Part of a small language model's weights: vocabulary 758, a variant of Adam for these matrices.
MLP neurons of a small language model. Each row is named by its layer, matrix (gate and up: input weights; down: output weights) and neuron, and shows model dimensions 32-159. Each number is 128 + 24 x the weight over its row's rms, rounded and kept within 0 to 255. A neuron's up and down rows have the sign that makes its largest values positive.
Before each neuron's rows, "fires on" lists the tokens most often at its 100 highest values on Wikipedia text that the model never trained on; "fires before" lists the tokens most often just after its 100 highest values on Wikipedia text that the model never trained on.

fires on: "===", "==", " =="
fires before: "\n"
L8.gate94 [117 111 117 125 162 200  78 141 119 123 141 109 145 111 116 126  91 137 146 162 143 126 144  80 135 130  72 135 116 114 169 135 118 134 134 103 177 148 117  86 102 145 126 125 130 129 157  84 111 141 140 128 113 140 142 118 127 123 132 113  94 175 110 140  56 120 153 135 115 113 123 131 132 121 115 130 118 142 121 128  74 106 138 117  98  95 116 113 146  97 163  84 162 129 110 108 171  99  99 100 123 145 150 147 100 111 129  96 132 184 181 170 160 128 119 180 136 115 140 124 126 117 150 148  95 111 121 114]
L8.up94 [121 103 132 140 133 136 137 133 131 140 152 111 139 131 126 122 136 119  95 180 125 131 181 176 112 129 106 121 142 120 126 123  92 155 148 166 173 136 139 128 152 153 156 126 136 160 161 122 142  94 137 147  97 116  95 116 117 123 142 118  63 149 101 154 121 116 112 132 126 141 133 127 112  94 115 126 127 132 126 112  62 107 106  91  91  87 143 128  98 111 137 129 155 105 103 159 113  96 101 108 122 164  87 143 121 141 134 118 143 115 142 159 132 152 127  75 116 112 141 171 129 107 151 116 112 111 118 114]
L8.down94 [222 128 116 145 114 151 124 150  80 130 116 127 158 139 153 139  69 148 110 113 149 127 143 138 112 156 133 113 158 144 128 120 145 152 173 105 148 135 122 128 153 143 134 166 127 142 125 125 173 132 141 134  95 130 127 127 150  80 178 116  79 123 137 144 147 164 165 173 127 136 141 131 123 100  70 153 145 103 129 115 109 131 140  73 105 128 141 113 100 137 128 130 131 152 136 120 150 110 140  97 134 160  93 137 125 119 126 138  85 133 144  71 143 129 139 156 137 149 106 134 111 179 117 125 175  87 154 156]

fires on: "ce", " j", "ad"
fires before: "m", "oin", "ust", "ur"
L2.gate69 [159  91 165 106 143 118 103 144 133 173 127 134 143 116 126 137 117  92 121 125 156 144 109 124 124  96 145  91 139 178  83 146 148 122 153 134 145 131  97 126 156 128 134 144 127 128  90 102 148 154 153 130 121 155 154 111 148 160 132 153 100 154  89 122 101  99 106 133 104 120 155 190 117 149 117  76 178 133  85 155 117 114 130  91 134  93  92 112 159  75 139 135 143 132 140 144 157 112 133  76 145 127 100 125 151 170 121  56 113 165 115 171 141 117 142 177 101 129 137 138 130 140 124 119 115 128 142 148]
L2.up69 [125 132  61 122 102 138 106 180 129 171 141 160 151 157 118 147 117 122 155 142 144 132 154 104 126 113 180 117 117 111 110 130 118 130 115 110 127 140 177 151 116 108  95 127 107 146 138 173 126 118 149 148 130 158  93 172 126 130 132 114 100 119 171  99  94 184  80 136  91  98 149 100 132 150 103  92 142 116 158 132 133 127 152 146 126 103 120 168 112 122 114 172 138 100  80 140 125 145 135 150 120 131  58 155 114 168 147 133 149 137 109 134 162 130 137 130 130  94 122 116  97 130 139  83 150 129 141 111]
L2.down69 [147 113 123 117 133 180 129 136 129 160 167 151 142 159 152 164 164 152 126 118 184 133 125 101 107 183 136 101 126 111 122 129 140  81 128 137 135 138 153 170 161 111 154 124 112  98 123 151 132 122 159 184 136 181  95 143 118 122 127 152  90 152  99 115 113 105 126 150 126 135 135 156 111 171 111 102 106 131 150  89 158 146 144 109 119 129 139 112 160 152 134  99 131 113 171 140 133 150 134 115 105 108  73  90 117 188 125  98  96 144 103 126 154 137 147 118 107 128 123 133  98 116 119  95 106 119 141 139]

fires on: "h", "pt", " Th", "ult", " wh"
fires before: "ion", "ile", "at", "or", "om", "is"
L4.gate390 [100  59 157 108 121 142  87 168 129 167 110 129 100 119 118 107 118 113 148 123 143 125 122 141 109 140 131 120 164 107 166 137 115 110 126 122 151 139 119 130  91 158 130  71 124 121 170 153 109 162 112 122 128 147 114 159 140 137 122 163 140 117  97 128 103  96 154  97 116 126 100 126 144 122 139 129 160 155 104  99  96 117 149  96 144 136 153 120 112 114 113 195 147 110 122 142  89 152 144 106 147 147 150 100 121 139 155 155 142 161 164 142 115 135 142  99 125 152 165 131  77  95 172 132 155 127  87  79]
L4.up390 [143  91 145 114 145 116  93 175  87 161 118 146 101  71 139 116 137 143 104 131 114 159 151 130 113 142 117 139 115 118 178 113 156 177 122 152 137 114 139 117 101 139 117  94 146 136 142 168 181 151 109 151 119 154 181 114 143 126 135 139 134  72  83 137 117 121 146 115 149 127  83 103 160 112  92 162 133 165 156 107 127 167 125 116 126 132 133 123 108 114 135 175 122 129  80  90  85 113 145 137 122 149 151 136 106 120 128 108 124 136 128 125 118 101 132 140 134 121 149 111 111 101 167 107 109 113 192 109]
L4.down390 [164 113 118 101 118  78 127 132 117 195 104 155 101 132 133 139 124 117 146 113 162 136  94 137 111 141 125 148 159 140 114 102 144 158 171 144 132 141  92 109 152 118 133 122 107 115 183 154 110 123 137 164  93 111 108 125 116 155 144 140 107  90 131 162 101 129 140 134  84 134  67  99 124 102 121 113 146 138 156  67 161 132 108 123 122 142 147 135 117 142 137 108  98 102 141 111 182 125 129 122 151 131  95 134 146 119 144 107 132 124 134 107  84 134 144 112 156 122 165 143 142 107 151 116 161 121 142 112]

fires on: "pt", "port", "ail", " 19", "t"
fires before: "ion", "ed", "or"
L2.gate439 [159 109 112 141 133 105  72 113 129 107 103 150 120 127 103 130  91 121 165  94 166 174 144 119 132 106 114 116 159 116 121 106 146 101 123 157 116 100 118 152 142  88 148  47 120 172 128 182 149 121 155 141 109 119 150 142 126 126 106 136 162 144  96 149 138  69 181 104 107  88 111 123 146 110 126 160 110 147 105 137 119  89 108 188 140 129 119 104 114 104 110  91 149 123  81 131 117 150  86 121 131 164 127 117 124 135 147 134 133 171 119 107 138 133 126 134 167 120 133 118 134  75 165 128 134  98  91 123]
L2.up439 [110  90  93 119 178 106 138  91 117 117 143 147  95  42 131 164 144 132 135 115 123 117 148 151 125 102 107 151 123 130 145 101 118 148 141 120 176 113 175 125 116 144 170  91 142 121 102 193 132 130 154 130  82 160 134 139 134 105 135 111 163 113 124 152 118  97  86  87 126 112  97 139 153 130 116 122 155 148 108 118 138 122 108 155 141 123 161 126 132  83 104 130 113 116  77 128 115 128 155 163 112 143 104  91 181 151 125 182 126 134 143 114 143 121 128 171 154 156 113  96 143 124 168 148 102 119 112 160]
L2.down439 [131 115 137 124 149  99 139 148 119 115 103 134 143 141 135 147 180 106 114  97 165 113 144 148 111 148 144 173 212 106 127 115 135 177 124  98 154 154 103  86 141 117 156 111 139 117  75 108 125  68 127 159  88  60 134 109 104 101 131 115 122 125 148 137  80 114 139 128 105 149  77 134 128 154 139 147 156 147  96 120 109 100 103 115 142 137 118 128  82  97 121 140 126  72 137 121 123 126  90 132 169 142 127 122 140 107 160 135 101 138 101 114 125  86 143 133 120 143 181 149 115  99 119 162 156 130 113 122]

fires on: " g"
fires before: "over", "o", "am", "en", "u", "et"
L2.gate234 [107 141 172  88 121 118 143 130 132 160 122 175  93  73 108 125 104 105 101 137 118 160 150 138 177 120 101 138  85  92 155 108 163  93 131 120 126 165 125  84 131 128 118 104 121 159 118 128  77 159 153 143  86 138 126 143 170 112 114 151 104 118 146 122 165 107  93 160 112 109 146 157 122  96 136 132 110 136 144  61 123 104 123 152 115 129 128 112 144 153 131  99 161 167 139 114  88 126 141 143 104  93 125 152 104 150 126  70 133  89  97 159 142 138 128 147 168 152 114 112 138  84 102 143 110 190 150 159]
L2.up234 [128 155 133 113 149 125 121 119 162 149 102 154 140  99 134 118 127 133  76 146 124 165 108 140 135 109 140 120 108 114 135 129 161 134 153 118 126 149 121 124 136 129 131 114 170 127  99  96 119  95 132 122 100 121  91 146 134 157 133  95 128 145 141 150 108 117 106 147  89 104 161 144 148 152 117 123 196  91 159 143  68 167 126 119 116 112  96 141 143 132 119  98 142 147 141 100  96 166 150 132  66 132 117 125 133 154 135 151 103 155 155 145 150 133 138 151 165 140 116 126 174 102 140 144 110  98 122 106]
L2.down234 [138  96 150 143 110 124  99 111 111 149 150 150 141  92 137 122 143 101 113 134  61 136 123 135 124 137 129 103 113 152 121 109 151 131 125  54 126 126 124 151 155 114 115 162 140 140 141 127 132 147 136 139  76 144 114 120 139 102 113 125 109 107 153 127 129 120 137 174 142 163 107 129  87 119 114 161 139 116 121 105 114 128  96 122 159 110 124 149 148 132 129  90  97 174 121 134 129 138 167 155  93  91 112 168 129 124 127 142  83  84 119 116 135 183 131 153 144 129  82 116 152 149 121  89 105 165  99 141]

fires on: "===", " ==", " was", "==", " 2", " 4"
fires before: "\n", " |", "=="
L7.gate563 [107 160 117 166 111 178 135 132 105 130 158 116 115 149 110 117 101 143 118 130 143 137 126 130 146 132 134 108 145 140 115 144 177 123 124 111 154 137 126 157 149 136 103 138  82 156 143 140 125 106 153 176 105 125  96 122 166 124 126 150 145 133 129 177 137 136 153 138 146 120 164 125 143 127 113 115 103 170  90 138 124 110  95 115 147  83 106 131 130 127 138  93 138 129  86 118 119 160 109 100 142  92 138 138 129 161 136 124  98 106 145 142 115 160  94 100 124 121 153 156 133 158 147 133 108 103 116 125]
L7.up563 [171 114 118 123 118 154 106  88 119 173 151 100 114 127 139 135 156 151 130 154 118 163 138 142 110 123 126 130 104 127 109  96 129 159 116 128 173 132 140 136 119 114 108 113 144 144 120 145 164 142  79 124 107 157 140 172  99  93  84 146 134 138 115 161 130 127 151 113 151 139 133 112 128  73 134 135 127 117 130 155  86 118 145 107 123 150 112 117 116 142 101 113 141 151  98 139 160 132 134  91 111 162 133 112  98 143 113 162 137 146 135  78 119 103 138 109 135 148 138 144 116 139 139 148  92 105 144 122]
L7.down563 [184 107 101 163  83 120 128 121 124 151 158 129 135 181 167 112 116  77 117 127 114 135 115 175 144 152 159 125 148 118 132 147 151 147  96 100 122 156 140 114 120 101 166 141 143 138 111 129 136  99 123 134 123  99 156 138 140 126 147 124 145 124 159 174 149 168 149 116 146 151 120 140 101 116 124 106 171 120 146 140 108 111 130 183 108 148 127 152 103  86  86  71  74 121 127 108 137 129 156 111 129 117 143  98 122 131 120 170 127 107 119 120 146  88 141 156 156 131 113 122  66  90 135 131 152 157 100  84]

fires on: " g", "ill", "e", "oin"
fires before: "i", "o", "am", "u", "et", "ang"
L2.gate542 [131 101 158 122 149 142 106 110 115 119 187 131  94  78 108 120 103 142 156 148 137 129 159 138 186 124 125  96 141 116 115 121 125 132 152 113 120 171 115 151 118 185 132 103 144 111 107 116 121 126 162 123 105 168  83 132 132 115  88 136  97 141 141  73 113 102 114 129  92  88 165 160 141 140 146 153 106 148 122 119 124 104 101 119 148 101 109  98 135 112 134 128 149 134 102 129 119 150 125 126 126 131 127 127 111 165 125 136 190 129 121 174 145 157  78 150 161 159 123 110 137  87 180  96 110 132 133 149]
L2.up542 [127 140 109  95 170 137 127 140 154 131 128 178 130  99 137 105 124 136 143 136 138 127 145 114 148 116  97  91 138 102 140 137 130 111 107  74 114 167 135 132 131 184  86 141 135 184 121 114 107 151 148 128  84 164  94  84 120 106  97 164  87 150 160  84 163  84  97 115  98 140 187 171 115 121 156 124 105 144 148 128 146 128  81 109 126 132 135 127 142 122 146 131 138 104 125 105 169 187 134 104 119 131 119 167  94 120 103 145 123  97  98 133 172 147 140 117 146 137  85 118 138 133 120  97 106 113 144 148]
L2.down542 [131 120 148 125 102  92 137 152  71 149 127 127 164 125 156 142 191 127 102 145  57 144 130 150 113  88 106 121 112 127 137 109 141 139 112 114 118 124 122 124 133  91 113 149 123 132 133 128 160 125 135 162  72 108 122 133  95 142 145 130 116 126 102 152 163 127  63 155 142 141  88 135 103 104 111 145 138 126 140 140 123 136 140 149 139 160 122 170 156 134 120 112 135 122 131 145 146 139 109 126 150  94  89 123 107 121 125 136 102 119 129 119 109 166 140 164 134  90 116 138 114 138 128 131 111 128 111 123]

fires on: " Ar", " ar", " En", " ag", " An", " at"
fires before: "g", "ain", "m", "t", "ound", " the"
L8.gate490 [147 126 151 103 122 131 113 105 115 102 147 112 144 102 125 134 135 170 130 148 112 120 147  96 119 157 118 171 137 127 136 138  87 124 111  70 142 136 129 149 122 100 160 119 165 147 136 121  76 149 100  95 160 153 126 114 136 130 115 142 130 134 128  75 103 118 123 127  88  92 150 106 150 146 113 146  79 117 106 102 100  69 107 151 107  84 139  61 114 134  90 154 108  98 123 149 126 126 132 106 115 173 146 138 132 168 135 109 163 144 145 104 146 142 106 167 177 125 173 120 115 147 166 123 110 132 132 108]
L8.up490 [ 77 137 139 131 138 130  99 140 120 131 137  95  85 139 128 125 143 125 149 108 116 147 144 137 123 164 122 143  83 129  83 129 115 121 131 149 136 125 123 125 157 143  96 108 177 113 137 158 165 125  84 110 104 130 124 116 139 161 109 141  70 142 129 115  93 144 117 132 169 146 136 168 132 114 147 109 136 116 127  96 155 156 133 143 134 118  58 162 118 114 117 101 100 169 151 113 143 101 156 100 134 106 133 158 118  90 119 129 154 139 159 117 151 119 150 144 144 138 138 134 138 114 144 132 140  93 113 144]
L8.down490 [124 101 102 169 144 121  97 123 122 147 129 178 144 147 126 115 158 110 156 112  81  92 111 123 127 165  87 137 118 147 141 158 160  87 126 143  90 122  86 118 118 143 144 130 172 151 179 131 147 147  97 145 123 168 120 148 132 111 146 149 148 130 188 122 112 106 112 116 124 102 157 145 137 167 103 133  97 172  66 133 148 132 105 140 155  99 153 144 164 154 144 110 143 155 119 112 175 116 105 163 127  86  97  84 151  71 156 148 107 126 134  91 151 160 131 117 119 164 107  89 142 131 148 148 182 145 117 126]

fires on: "f", " ag", "g", "m"
fires before: "ric", "ain", "re", "t", "g", "ess"
L9.gate245 [106 103 129  92 104 150 113  95  74 130 146 110 141 138  99 153  97 137 149  77 124 127 171 108 113 117 182 140  86 124 149 153 109 183 146 128 133 139 120  96 150 125 131 105 167 114 145 123 100 141 106  97 110 175 122 112 164 137 142 134 145 170 153 113  77 124 140  79 148 132 125 150 146 147 107 137  77 160 115 147 128  94 106 108 134 113 132  96 116 133 133 117 121 160 147 102 101 162 109 153 123 141 143 146  84 130  90 118 127 114 131 101 127 145 115 184 143 138 121 175  88 143 159 129 147 118 174 133]
L9.up245 [139 104 107 104 128 179 161 133 104  89 140 116 138 153 136  96 134  79 123 123 146 160 133  98 112 120  89 119 129 136 142 154 110 140 128 166 113 121 111 109 151 154 144 137 151 131 108 107 125 149 109 119 115  93 120 127 118 121 101 161 167 121 163 125 159 100 140 104 153 138  87 103 119  73 126 165 141 114 111 141 106 153 107 110 150 142  97 148 114 128 162 112 118 123 150 114  87 127 135 112 137 123 105 122 151 134 110 143 113 119 166 132 142 122 151 144 112 137 142 133 130 113 160 140 101 128 106 108]
L9.down245 [113 123  92 105 135 160 147  90  98 155 125 154 107 172 116 148 145 173 134 139 186 103  75 121 140 145 161 165 120 119 127  90 125 155 137 107 132 126 140 140 139 137 185 122 120 169 126 108 119 168 114 158  93 126 122 110 111 136 104 159 125  92 157 123 121 142 141 102 133 117 117 111 165 150 125 123 151 141 109 130 146 148 138 148 167 107 143 160 163 114 144 116 132 131 143  80 134 158 179 201 137 144  81 139  62 104 138 145  98 103 124 121  84 115 127 117 145  97 128 142 116 123  94 133 111 114 146 105]

fires on: "re", "ent", "oin", "ron", "ri", "ough"
fires before: "t", "v", "c", "m", "ed", "g"
L10.gate140 [114 140 110  69 122 139 108 120 135  89 148 107 132  96 102 107 108 136 168 121 141 111  98 134 145 136 147 156 151 108 137 119  96 110 112 140 176 129 120 119 119  56 122 133 154  76 122 159 156 107 146 106 128 144 123 121  73 129 137 113 108 101 136 143 106 139 136 175 110  94 180 137 145 133  69 118 156 117 125 132 121 134 139 133 135 165 141 100 137 100 146 107 136 122 113 137 144 137 136 110 122 176  90 137 128 150 114  79 144 133 119 127 148 169  83 116 121 129 162  99 145 159 121 114  87 137 135 109]
L10.up140 [127 150 116 100 108 144 124 141 164 181 130 126 158  84 124  93 127 118  92 149 132 110 119 101  99 149 188  80 132 106 206 112 157 143 174 152 108 120 124 100 151 169 132 132 119  94 201 118 115 134 132 153 133  92 152 175 190  93 105 147 135 141 171 153 131 103 125 112 118 129 122 110 104  93 109 141 118 118 133 122 154 129 158 129 151 116 150 116 145 138 161 161 206 135 126 176 120 144 118  97 135 127 141 119 146  98 129 147 104 113 139  99 136 146 140 126 156 104 102 125 183 151 125 168 131 169 131  63]
L10.down140 [ 78 128 102 106 160 137  94 133 159 111 112 198 110  95 147 119 150 124  90 150 127  74 142 173 120 142 112 124 115 115 135 123 146 166 128 122  94 138 136 102 114 128 132  93 184 124 110 117 122 126 139 174 170 125 111 162  87 100 124 151 161 159 104 125  69 112 142 130 123 141 123 122 124 146 116 139 109 125 117 147 146 139 111 162 155 156 123 156 122 154 152 104 129 133 118  98 154  93 177 134 114  99 122 107 101 147 111 103 158 129 126 198 116 170 127  91 126 130 143 152  92 115 129 146 108  90 115 122]

fires on: "i"
fires before: "x", "el", "-", "er", "or", "ou"
L2.gate564 [118 118 128 119 131 131 122 181 119 142 154 144 150 135 105 176 132 105 132 109 134 152 163 121 163 135 116 129 145 142 168 130 137 115 112 154 133 106  68 105 147 121 112 131 121  81 116 138 100  97 163 158 101 123 144  92  92 101 144 183 128 136 150 116 136 122 138 108 139 127 110 152 155 147 148 118 124 127 134 130 182  64 153 124 132  97 120 126 163 140 137 155 139 120 151 106 134  91 115 142 110 182 112 126 127 162 135 122 115 152 127 102 154 122 118 175 125 120 159 176 136 109 116 113 115 110 118 104]
L2.up564 [108 117  92 134 106 115 110 153  85 134 169 113  87 132 114 140 136  93 148 153 127 109 154 167 138 155 135 110 146 146 132 109 141  86 102 168 124 101 130 124 137 147 145 101  95 105 107 176 149 107 122 152 123 145 125 115 112 148 144 155  89 108 130 139 141 154 150 121 106  88  98 125 160 185 122 122 125 119 110 160 150 129 134 133 121 124  94 122 118 112 138 137 159 137 117  94 115 162 100 107 134  96 126 147 104 156 154 141 124 175 108 140 165 105  73 118 167 133 132 133 109 106 114 107 143 102 115 105]
L2.down564 [154 134 138 126 151 141 120 128 115 113 121 156 120 138 130 173 200 123 131 153 145 120 134  96 143 138 127 137 138 155 113  97 174  86  91 166  85 111 153  94 173 130 147 127 107 103  92 104 121  77 117 123 123 146 115 143  73 179 148 144 116 140 128 147 137 131 150 116 117 137  95 123 124 106 126  58 131 135 109 148 163  98 122 151 165 152  88 124 150 187 114 136 103 123 127  91 124 134 122 109 148 134 133 152 130 111 141 120 125 128 107 103 133 127 153 132 121 130 126 161 142 131 124 106 105  94 161 151]

fires on: "id", "i", "v", "ur", "qu", "ph"
fires before: "el", "ent", "er", "ther", "al", "i"
L12.gate321 [123 158 108 152 164 105 108 125 104 125 134 128 110 122 100 102 101 140 122 106 160 102 106 104 133  91 134 196  97 131 167 115 120 137 136 117 129 136 115 110 142 141  94 118 153  99 120 129 116 134 140 103 143 144 121 162 144 126 155 161 201 125 131 143 118 139 125  93 104 124 145 188 147 123 124 168 147 135 127  97 155 141 112 124  90 145 106 113 157 130 110 207 116 128 119  90 121 155 132  96  88 145 149 146 145 126 153 157  67 141 102 158 104 116  89 140 184 154 150 126 120 126 110 100 135 136  76 116]
L12.up321 [101 121 138 132 142  99 115 132  96  79  94 102 124 100 136 148 132 100 136 148 141 139 134 104 161 131 102 104 108 170  96 129 169  96 123 145 161 120 125 132 125  90 143 146 140  78 113 102 153 147 124 174 128 150 116 123 136 123 166 107 116  97  99 160 143 134 153 128 119  74 130 107 130 121 150 174  89 181 150 121  79 173 160  74 152 143 151 116 133 170 130 150 131  82 120  98 174 156 103 125 123 111 149 112 106 140 167 142 152 125 163 172  92 131 125 128 130 132  95  76 143 130  95 144 108  84  88 123]
L12.down321 [114 148 147 115 128 121 129 116 133 122 165 176 127 145 170 140 176 114 140 144 116  98 115 125 137 174 124 125 188 125 128 124 109 118  91 145 134 120 158 122 146 121 122 120 159 110 100 133  81 126 144 148 150 104 157 150 122 152 157 135 194 145 146 116 105 151 142 114 137 132 156 153 154 113 134  93  85  94  64 119 185 123 117 129 138 125  98 115 166 151 123 119 145 141 137  92 122 141 120 123  89 140 102 132 118 116 119 132 139  98 140 134 133 108 114 130 119 140 143 143 113 150 132 115 143 159 142 167]

fires on: "re", "ri", "u", "is", "ough", "ir"
fires before: "t", "hed", "em", "ed", "m", "b"
L11.gate476 [132 156 147 105 130 156 113 108 140 124 101 101 145 131 121 137  93 116 139 127 135 116 128  98 130 103  89  99 156 151 130 139 159 111 133  92 157 122 120 108 117 123 139 135  94  81 132 133 140 134 145  93 112 149 116 135 137 134 134 103 131  99 132  88 134 127 147 156 121 111 213 108 134 123 107 100 150 172 149 114 139 109 151 151 202 113 135 113 136 111 133 150 170 149 132 164 116 105  84 129 165 139 111 115 171 132 126  94 154 100 167 138 149 163 177 120  83 139 103 160 133 123  90  93 114 135  71  89]
L11.up476 [160 115 139 109 137 145 124 115 135 126 119 134 137  83 104 161 105 128 128 117 135 140 137 121 161 117 108  69 100 129 111 143 132 122 121 140 144 192  72 100  94 157 141 168 105 126 175 124 140 159 134 115 170 166 127 114 128 111 185 133 129 119 116 107 109 136 112 127 104 123  86 128  79 119 115 140 150 133 139 125 150 129 126 134 131 116 138 127 131 153 146 140 192 134 108 137  85 132 170 147 128 118 118  75 135 130 126 150 118 178 189 117 149 160 122 136 165 110 120 133 120 150 137 103 130 146 122 127]
L11.down476 [195 128 121  87 153 112 119 140 131 133 153 109 102 135 143 102  95 177 137 122 140 120 131 108 134 151 192  66  86 137 102 157 136 167 128 130 130  98 147 120 110 120 129  99 134  87 113 156 102  72 133 105 150 108 111 154 101 155 123 143 122 114 120 145 122 118 118 152 126 121 191  90 158  94  81 142 158 144 107  95 145 116 134 115 124 127 102 118 167 128 120 127 116 119 143 136 144 173 138 165 146  84  66 122 139 156 138 138 116 102 112  92 113 151  91 138 125 148 157 121 117 140 172 153 112 137 139 137]

fires on: "ust", "ct", "pt", "ut"
fires before: "or", "ral", "ed", "ain", "r"
L3.gate363 [150 109 145 110 153 131 113 166  97 146 145 102  81 141 115 120 119 123 115 123 152 130 154 151  88 119 147  58 193 147 129 117 114  92 125 112 174 108 144 164 129 134 140 108 143  93 138 113 138 123 130 112 133 134 149 152 137 101  97 154 142 121 113 139 111  73 141  98 132 154 158  94 198 137  97 117 147 124 112 129 110 116 124 124 152 137 153 144 170 154 132 156 144 134 116 134 100 166 106  86 146 133 143 105 177 148 171 152 124 151 162 124 107 121  92 175 155 112  99 126  84 105 136 128  71 125 122  99]
L3.up363 [136 104  99 155 116 135 128 122 121 171 119  98 148 131 102 196 128  95 109 126 117 108 130 157 125 115 165 111 163 117 115 129 172 113 140 143 156  99 139 126 122 159 177 114 113 133 142 129 146 138 107 112 139 107 167 146 153 130 182 130 139 116 121 132  99 168 153 127  84 160  83  91 121  81 171 144 121 132 135 128 117 127 122 119 116 100 126 130 123 127 130  92 175 176 130 130 139 130 181 116 165 118 154 120 125 133 136 146  86 126 152 120  61 126 108 121 120 121 156 137 127 123 114 108 122 124 110 151]
L3.down363 [120 164 125 122 143  99 167 141 142 157 130 147 135 143 138 132 154 115 109 126 202 154 120 172 127 144 105 148 145 121 142 140 122 129 100 125 119 142 143  75 131 116 127 132 155 105 129  74 132 114 135 134 136  99  89 149 155 129  98 134 108 144 158 122 123 116 148  88 134 119 126 107 149 108 185 101 107 129 109 127 143 153 143 137 115 127 144 140 160 161 134 145 165  97 138 151 143 109  81 146 146 152 138 154 138  79 106 136  98 170 122 130 166 109 143 157 155 112 124  94 105 106  86 126  80 129  92 116]

fires on: " j", "ent", " J", "j"
fires before: "ure", "ust", "ur", "ud", "oin", "our"
L12.gate700 [145 120 149 132 109 165 164 145 166 125 139  65 126  72 105 183 133 127 159 118 104 143 153 150 136 107 121  99 143 132 130 152 116 178 164 155 117 161 161 132  95  76 144  71  80 144  93 109 127 139  88 121 127 164 153 126 132 112 167 122 146 116 137 118 105  93 127 100 127 111 141 163  95 127 129 113 154 113  99 149 110 129 154 113 104 108 166 117 160 106 159 118 167 147 112  98 149 135 133 116 111 141 111 122 118 112 104 124 116 105 117 126 122 121 110 129 143 132 140 152 131 121 163 134 125 141 139 146]
L12.up700 [121  89 117  95 125 110 135 117 160 181 160 119 149 111 125 140 118 108  85 119  97 142 156 160  97 100 145 147 120 117 151 143 106 148 144 187 121 130 122 127 123 148 145  75 134 135  89 115 148  86 144 148 155 148  91 113 122 157 117 112 138 143 122 124  98 141  83 130 112 157 149  98 136 112 109 143 122 107 111 132 135 142 138 124 110 137 115 164 115  92 100  87 134 124  85 143  97  92 125 123 148 189 139 142 135 124  99 103 124 113 143 141 142 164 136 123 141  69 106 150 144 158 131 151  68 131 167 121]
L12.down700 [188 128  89 126  83 149 135 190 145 123 113 142 138 149 143 144  68 120 140 115 154 138 141 137 152 131 106 151 113 122 124 126 152 104 150 180 145 152 160 174 116  95 136 138  80 180 113 139 140 145  96 114 122 123 157 125 125 143 145 156 107  94 142 168 125  86 150 140 158 127 146  78 135 172 150  66 136 143 115 144 173 127 146 117 100 108 105 137 136 141 158 138 115 100 144 116 145 171 108 132 105 108 145 109 120 128 138 118 114 145 106 115 139 141 117 117 117 140 169 103 114 132 151 105 112 118  78 136]

fires on: "oc", " /", "ep", "ot", "op", "b"
fires before: "ial", " (", "t", "i", " 1", "est"
L11.gate254 [121  92 111 126 115 156 108 106 100  43 120 158 162 136 111 136 101 143 134 106 145 105 162 129 151 150 118 103  76 143 131 166 165 140  80  82 122 141 130 143 101 161 147 139  93  62 124 150 119 146  91 135 146  94 179 129 157 120 114 108 140 111 131 109 118 127 121 134 128 148 154 176 151 132 119 110 126  93 116 133 104 119 135 156 120 131 135  96 143 118 151 107 134 106 154 121 107 140 103 140 121 146 148 167 145 113 122 125 155 158 137 144 170 167  90  96 171 104 136 116 143 143  88 135 122  83 118  85]
L11.up254 [115 128 105 134 149 124  81 125 104 133  94 129  87 133 131 123 135 112 158 130 137 153 144 119 185 125 142  83  83 146 139 177 139 167 120 137  95 159 121 131 126 143 117 136 128 128 174 125 121 142 173 121  98 163 169  53 140 180 126 133 126 130 181 147 100 137 142 135 140 150 111 144 135 140 125  63 141 114 109 133 186 140 104 104 103 108 131 123 131 126 159 103 118 115 130  98 117 135 104 128 157 142 118 117 114 106 112 115 120 145 129 146 167  91 119 133 152 117 121 144 169 143 117 100  90 110 158 162]
L11.down254 [120 132  87 131 110 132 173 150 130 139 113 159 118 160 127 158 193 152 132 108 111 116  97 137 111 160  99 140 108 131 139 137 112 160 157 112  96 139 146 144 145 146 114 122 160 151 105 135 119  71  88  78 128 154  97 145  59 147 155 154 110 144 130  81 105 132 132 166 150 124 126 148 167 125 126  98 151  95 115 119 132 109 130 152 120  93 111  98 134 140 112 158 118  96 133  92 110  88  88 155 156 129 124 116 124 108 140 134 114 111 109 123 130 127 166 106 158 124  94 143 148 142 123 121 164 138 135 138]